From a checkpoint of a small transformer trained on Wikipedia.
Size: width 384, MLP 1280 SwiGLU, 20.8M parameters.
MLP neurons of a small language model. Each row is named by its layer, matrix (down: output weights) and neuron, and shows model dimensions 0-127. Each number is 128 + 24 x the weight over its row's rms, rounded and kept within 0 to 255. Numbers have three digits each. A neuron's up and down rows have the sign that makes its largest values positive.
A block is one neuron, or neurons of one layer that tend to fire together. After each block is what it responds to, as a language model described it from the Wikipedia text at the highest values.

L7.down259:130100115148086146147134157148079147131142130144176115148120110117102153098113137153115135132140152109134132116147146136135156132128082117068141146121122109105096126121084133111116139121138134130126126149153136132133139061117113128128121103130153165136100130119143137205166097157118163113158188106139107132123100100114101137099108108121127173091124149152098108115120128147145135137115
L7.down310:121148136119097096132160124128142114137116111130111122118161094173097152105128133143129129184135114146151122128137122133142140132115080096128156148125133109113140126170128118127145109127119159083118117095091151120152133120137139145196128122101101132128164142148125081133169133148140199144154130085127180121095168154142109102124094109112101140132145157075124099126134176113165151161116
L7.down333:190154116125089118145138112137145132133118106119115122121092145104140118111129114093138140136143161105142108148137143125145153124105093080110133148131103175123141106122099093119113136129107124114092139130171103117141126178158102094144121133088143101098158103109140169196132141096126136164128157149120134152151122104128114037149106102145145122103135144089137114083147110173134136133129
L7.down343:150088122132158111146186111136140131149148101110137092160120133141104090141080124108115103104157152136118147111140164094158079168134154139088110123116160146152150131163172132156105125118164067151119164182150149111124123103100141174112126101139156109148122083086130109075161105183136154166177144150119140161122170111145146162106163119118125116136092110127090158121119119121129146102130
L7.down477:124106098090117184088154163150156147136110103118083106099126119095109121136091138154076114133136147147094152095154135124146130153085145094112124132144144141113072125118110118103106124179114135109101164139060121099144119150137114125173131131125121152137094151117112106169109141117110137147106139145158162112110118135133088124152167128123131137152081162131133124104105105145156140109134
L7.down786:141127125098114116098129114157131141098102092142153127159107115148112104102124127108113091111146167123155118141123130126134119099170131138121154147174162126117118087067137115109105086149151112058125153129119082134120128119136063096120120158112145121089122137120110158120184156094081120127130114146122122126156124162058107152116110162128117112123164153122091122135104083154100161165154
L7.down857:161134107152125131172103112145161125098127127141173120136094114148140146126105151103153130122150157143124147128113131110134132149142123079149110121115130134137119099155135126131189122153115089131157142176145133129138130153116148140124125121121107143175131090151118138161151105142156132172138123164105129131143142152126132122144127145111111070141123113126113128144139175092116135088136
L7.down1135:142112101133157149138124115134142120058120127111098118097076070133121074150134071104120137093132135131071114157120179116117119147118190114091116097125119122105146115156180132153120134063095113123134098078107121135109128145139127149119140117138137133118113113147098116125209124156141111093125138143129142144171107124153073149158123130112135094147114108142096116098126111117082118112142
Responds to: Leading numeric digits

L2.down1046:162134153109115130113151092130122108144162104140150132132159130100139127111070098144146161147155110130136153118112125120113090157129132124168110135106135112109123088073159093132127106132119122142132145079134159144129091129118124152127115089122140146138169103143198102147101135144145118112121128151131104124138143085107126116106139148158154122127112145119135123131132134149134086122164
Responds to: Mid-word continuation pieces

L2.down1116:149108125181114138133109162166112126136135115122128140092122152137094111097146134121167122104098117147134129089198120158067124137123144130141085158112175092151173096121102158150184104137148115148127114129159139128138150122092165134085172123139148117156150159105145089142067114075113141133098129118138105119111093109114196148132133147148083149139139165149146100140136124113106132113171
Responds to: Decimal digits and table pipes

L3.down26:061121168115137089120178134096094123131132108173158145132090131107147111165137098117116158130111104155111160129109146113130151140144148127119122117140161129111129143173075150111138116110161096149104110089136117155125109101119148111110095117132093138120126137145161129157164182128116119098102094131107111156182102102128073164098151136127142133105170117125137117123156111187153157145092
L3.down262:143141093097123105143128133081129140141088123144108112144142152101151087107139168138106131076171117096111120100107129113098106070077106133145102143088109115091125109141107127118104101127115104093140133128132151159163127080172119103090133137093143138104132073093128092147153104101127102135120139130121129123149117146106128126102156113098082072069135150079148160143160068154120142142102
L3.down304:152120153113163129137168098114115179144117116116108094126092125147119118119092087096091113149126094136110105085111102095150138140125106132123162165137083173145166134154114125123142132115124138073114134137113127118139106106164150124139103092141151119119114115127164106127169123095118126151153101138150128158128122112113118138132153083127165127119141113142144139083139166139125159073142
L3.down311:126163120117106170088122138124109132133135131112134133134127095166123160112133175125100159117102114107127088115071117134112139140086162090149129095153158153121099129160143165148123130132072132098152124092166106145145133108107139169123083147063124130106154086135141134089171116092112128137160149177091098126135118095154093204118125137140096087154150096108136108134073087174139100152099
L3.down800:134092110106135123161171121133118168139105119104153087113092147135113087110099099155087153118125109153098144105141091095108096093100118170104158168097092101133138102125119145143153144150145139091139118128104153157149147121143103098142096138141129096130153077141137118128126138078102105130130125107096122134199101167115153137140169137141149155122171117110140171078144103099109143133122
L3.down827:106172130120110099165110138098144131173136122166078122116118131111162112123147131093150135116112149137128128127138126118147119118121108144156127108108159121169165144151081157146124132140101144142103133156145140128110151096148145136189123148092132145134122126105105115106079130122105120114094121125137148127128097095130133176156143085148092083094123104139124168143174140165129168117120
L3.down1049:107143159169096137097138134132106131142112122166125137128089107153150096158119130140101141107129108100117092098104135134147157133157073061118114095074105131143091110120117133127150105140117122122142141130139161100115099131131076100168098145086114097161132143167163139117110152125076113075133138118129115128173146149099110121118128136098131161106147106105171123109117127122138146125142
L3.down1203:152160156128126180151063118151123137137137140099111144178175142142132114124160135137124124145116131102143146143097161129136124127136138142083165160176111159082147088125112169143096148130116120077107157176124059129146101149139141104147106108164139144082144170161119155147139121129124112087152125121182163096134144108124108153165135125123106128145110131093119173113088110143120124105107
Responds to: Role and title nouns

L3.down185:153181130138147126144112134093113170121112144122126151108144183133101127133164122127110147075117113139113122101111151177111120112168148077142178122151152159140181115109145166127107105084141084096139142070179127110171143118131117101134133125145137161134163090131130131131119109113142117101125132174137070113118108106112114120150154140098153166143127158127119111121060127136107126120068
L3.down307:119108110133168128130151156135111123115123109127109131108176123179127147167147134138124140153129125067080136124186136120131134085097120089153133149092082132129106117157147120119146120146138089122124132140171159117161139164128113102124116116134140129150121101112139116161083144152153128185126151090161099130107173076148142092120153094128143145119135134149107135159134117099198128154150
L3.down326:111128065157116139161164154127166159127158158175178121114121122120105121141137145095116116195144115071124147132131113131108120104138109117133122119105129112130094139079121165137152085101124127120155134131123101135150162160160135108098135138113146113126113088134133175147103152103164118075148114123137121125145153112092153146159132129148109104163122087147114109147122143107101128111146
L3.down388:118116081186117130144117100092106130141137148124139107086111126148140096119136124083125160149115106136140128115107136102109192113133139138122114175129113111133100136136100133118153139139114133148153082115104131129147098116132102148155164136106140140117108116137154151142086148141106125129080098149138112135132093138139196139092142146134111155135116132107166115116140116139138077121095
L3.down437:116089118088161143114122161135112141107165112105129121145159148125152110121111155120120142085159133106122149157155108138116115116134106136133146129138173111101140136126141133103083123119137095122151179104144140154185167114140156116114107144131107110127091110128198134144135101077153123126142095107143169135136106160093091121140136137113145129099124125121120102151115165124137147102159
L3.down452:105153078118126148137143119122114153153104104143158159147095082186107154133143074148133133118140142093138133108108152124100149172135157184169152151151131162116137104092160138155159092121139131111107163133161126108110172136139174105126124143120130159162138126166150160098134150121117120144142081117116118143094124132105133178121169156096146140114119132162109107129097148082116106122142
L3.down1030:098113095112095113116131110134152108114122146120143117144115132142138145119148122100147102176103119117130155119131093078122135129155154105123143110143125131102168116129149131106134165112125094119160070151130103110066128135127144143142149139152131124139155124110114119148132104144185142135125130147166135136151099146135126176136123159099138131153092127147155105114109141121086120141141
L3.down1094:165103090093143092096145158102123115155154168101123104117137101086139132081138094110110129124141123147101126099148106099136128145134145099167095139081157113122120168132141110124148157176134107100116126152088133152154155139125158132166126176159112106095103122106149139156103156133131144175115168167123110187130106106104135136149133115145103141091135138092117136139135097139109115129073
Responds to: Mid-word fragments, list dashes

L7.down19:141125142097126097142197102119162160134147184128141119173131130103103106148167132081124134154134136096172128131128091119169153141141154114127144131130147155151186132112087138150118145113135115124170162108117125107137102128130120102131128144072113173123108126122128126081116134078129165107121129077149119148129107135103097111115115123132128105121078106125118081078122135153134154083099
L7.down58:124123175135115127134121115140138154154145120122126081092119084162125100119107139088122121154147117106136121113126124139167160186141095138104195122095171117141126107114130158125092169131122088145130190145121085098092144115121121094143094099126172132140089139113129111174150096121136126143185128104149124161094160129104164149117133112135119160125124086131105079137111147110120134118141
L7.down117:097099136146168133134122126126137097156158121112150145125096107131166130146131100125149090128129125157134148158099126155176122140090196084139141112147095143144150110073148148129118101115168132122118112088154145132139146090112124124099120099126101113152117156130112147174079161142169136134099100140118122121111147160120139058138102094088113161146115139132124116098106130140113146124086
L7.down266:099123104157098170136124169158118129141146157141145135134118105116147126115150141090140138137176128137098099134128095131091067139165092105138101109126129108092173137150137130138122131142141149187136142114148131133141104148121099120144164120155144149100137108115122115109092109110145126129134114143170170140116079149140155125114164131084142149145096145096179067150105148126127123097123
L7.down267:125119135148113155157082143141114138120141096150107079097081160152121102104135105154139146129142136146129113118072136113147099116159147107144121126095107132106110131142097104127136138160103127131115132108120116122116135145142065146118146143116128150138106143119151161108135128149122156125166172125065136104106138153119118114110078116148128128144115154143105121098141145136152149125163
L7.down536:125114122145131129135127129130117110102132154164121120131153105153125097093124172120118149141119122097074158154122138153152160153133127119106133068095140141174141088109147145131130116088144143129107163095109117125146127103145163157136121158119074149117126117097116093143116092149128144135126100143141130145138145111158162102149161125092150131141132114097125125145108142116106142141154
L7.down840:108153103154142086123147133129140159154146080115116116162105082106128130112096121128146130164099114103173133124133123120121108143149144127140115096114138142162147143122139127056188114134117147178130127139115071188140142110155138125112110118138122108131108112119158146104136090138144146091085122160098120122118083105141143087135130147143185177110112141119149145100109100145131134069066
L7.down1140:136140184143104168146147129124142140140142103138124153175123131108148108100097140131147150156154091157125136129129116102133146148118129089158104184104117129198154142136118107093165106119146112150142118089163126086092148125112136116113095143150114133117153105136154132135117134165129092121067144160142125102152145097127155166137112172133123139074174124157106119161121112116116141138140
Responds to: Mid-word role completions

L2.down1256:144107097101137081139172060152105156162109149155171134111137161100100116137148130134143140191112116114135150111112124142123131140132142134124153100124167142169094123177116137126174147128125085114133138130097188139104131136143155109122105110110174108086153076122118112124065109087142094141131123140125139106135140120167122144164170145131139157144135096121106093115110147133125138100112
Responds to: Section heading closers

L3.down130:119144111131172139154146107127124102138097147120157146129097091103116145130134137127172125104142117086112104140112079116116131112128084126159131166123121153112153116138146097118113063142145149122131172085162126122124116122118121138130163115147142104105137095145108149119073102103112137123172122161122127160127116178125093140141132133176129157152179124119110094150137144184100130141104
L3.down376:147169144120141117102160134105127142180101150127152119128131129136146122130083099131152154131119123099135157129173126127124130133132132089158103133124124158139069124088143116151160153121149110114138135132116106137087116142148103102145135106145136135131124118135081105094165076144104122120145133100147129111144123130107131178152098130135096136071079138166056098108117104139151147144135
L3.down383:132190099144119132139159109126139145155101150130095145133111149119154106133104142122166138167149154109129157145105169146136095156135129148083123102137161123128128112133127119125160132121145155123120156132098150146135116169082146052121093117113140137091133139118114142087126127091151084112139172118118151101136175127113139152138134113099110115098123162140075119106117115144135139128107
L3.down384:098117143080150095092125121133131139163131115108141098103107101149135127126125134122136168110117111118096148180106096121150122100112133122089095138117147109095111120097118122129142133118098127127152158155132165124098118190143146134180136139125113127080133154128086127110127126066163107126159137090129090133151103128098095115124143123098132161152097141124132138155133107110118155143123
L3.down444:156113122145126126132123117094110135157103137114131127106131095129110120095162146149166123099085117143120093125120132139146143149153116139127150138121152125129126131086132120108146140149135168114143160193079125110068132141169124113153131116148147094138137180137103112158098115102169105145112094143117184149145130161058131154155070151168133132168115156110132122107118125081150122110092
L3.down639:129120157137126144118134161140108090148108136132162141123128170129129125137168131138128154150152094097156131129087130116118133108123138121122131132135105100124142110141136125125141129168162115138165148133130133139144116122146116130123133118159109129126141112190149162175076118126155082103145115152183132147149133144147139121075128129140125127201092152132132137115137155171130176121119
L3.down745:118114095144105116106141126151147123148136121138065102099151150150069128106112126117091136145131108098110172171141126130134130133102158117120115118162140141097108138128125109147162107141164099087135143138122119135105103145067088103160138152173128110120112093132093118094075091106137101131157107079107078092121118104099096119162115078125111157124128150113114105155125150106129136164167
L3.down749:147095136136151161117076103108110127107127109162092110106138117099088108104126076137136132105146097128119137105101099118109122123150134093127134122132109128137137127168149151107129093165078099170122094120144161092194159109122132097086103113106106171136119135072082124164111108133154125111134109132166136102106106128159154130136124113120120102156149141081125105107105111106128135094083
Responds to: Closing section-heading markers

L7.down45:127143169128114130084146108159108113135119113133155093140139120128142130115126127149103166133142133114147152134163118122128170145144073130111139078144194114091154102169160145138132089145165128138113118115098093137130115149107101139129144136136124161067100172094113114150090147121110117131112139112133140125122145114143143080148091091119105138133115124097118159142121124127138142115150
L7.down401:121120123139153109134133154150143142107137120129156070130101150107132149179143159123132121091155131152107170176170153141115147100116115077109128144128088133091123126120078179126114104102107151143174094127160116125114097121121116100142081101137107113122123115125142118103149128149154118119090121142124129148092121131160078163120131160152154119153124133076086106146100134134128168126142
L7.down516:163156161111146101120095132164121134130119120163135136171145093148152124113147079095137119136168117091125115133152128146132139109108139165183161133114119140141120097104134106149131112098169095137106125124163132138137087115143177137091145135117132109139175145138104111105104089131138117122148068132107141109109149157143103115149134093137158153145162137162099138157113136168182136153170
L7.down566:158106172141175172152164111131110147116090105091182128123142090106111132175128131105153094106143143149126128139134143170161134116147123152144158170125116070125135142119080108128123177127155087163129091089097129140110131142105105156094112141188123107161156138090139116128113151136180136124139151103127125091161081131112159115137121094111140152119133123117112143077136079165177120097159
L7.down684:168130141148125173122133151166123097155166122158118121122135151146119118067129137139143066122083143120114145102109117182130093151136137125176122120154126088127112114140133149125123074168094097135175130120095150154108150147085070112129092156122089098124120126131116122096158076084148148106143135137135148098173114142117126172086093161126153128149124084125124132181120114132128123103128
L7.down1001:131140104125098167129155172137148109089125142122146110111124151089146140161122101109142103166113162146129096124122155144103087140093127121107128137124135102083115138142119121129144119174141133134141170140112102140163122154160142119096131081074130187186130158091081092149083130126132109116140128122151098165194154110138153132150128155114163100102116110137162137151136105117159096129148
L7.down1083:147153119128102084132118076118129132110109159107166120122099139106139120148087106142146150107162138104124157172127136132115120088155105106173107139156086106129099151074146110109180146171144133135097119134082112087127133133125131109142110151099160188103136095142162117131124172136119120179084130090141104188100101174115126133128129144071150111121106123107104133114105098095150145132126
L7.down1165:118190136149121171133162137137171142122109130149150129093144135126106096115109149090135113126167131175136094127102131168123141126165141161113147179099117125113100131131161101117103126094151099096131137124107115161140112159115106164100128091120144166141157134134109144100174168142134146152136095150154163133184123131135097101129120148106132143126149101149115080133124145090122118118117
Responds to: Wikipedia infobox/section boundaries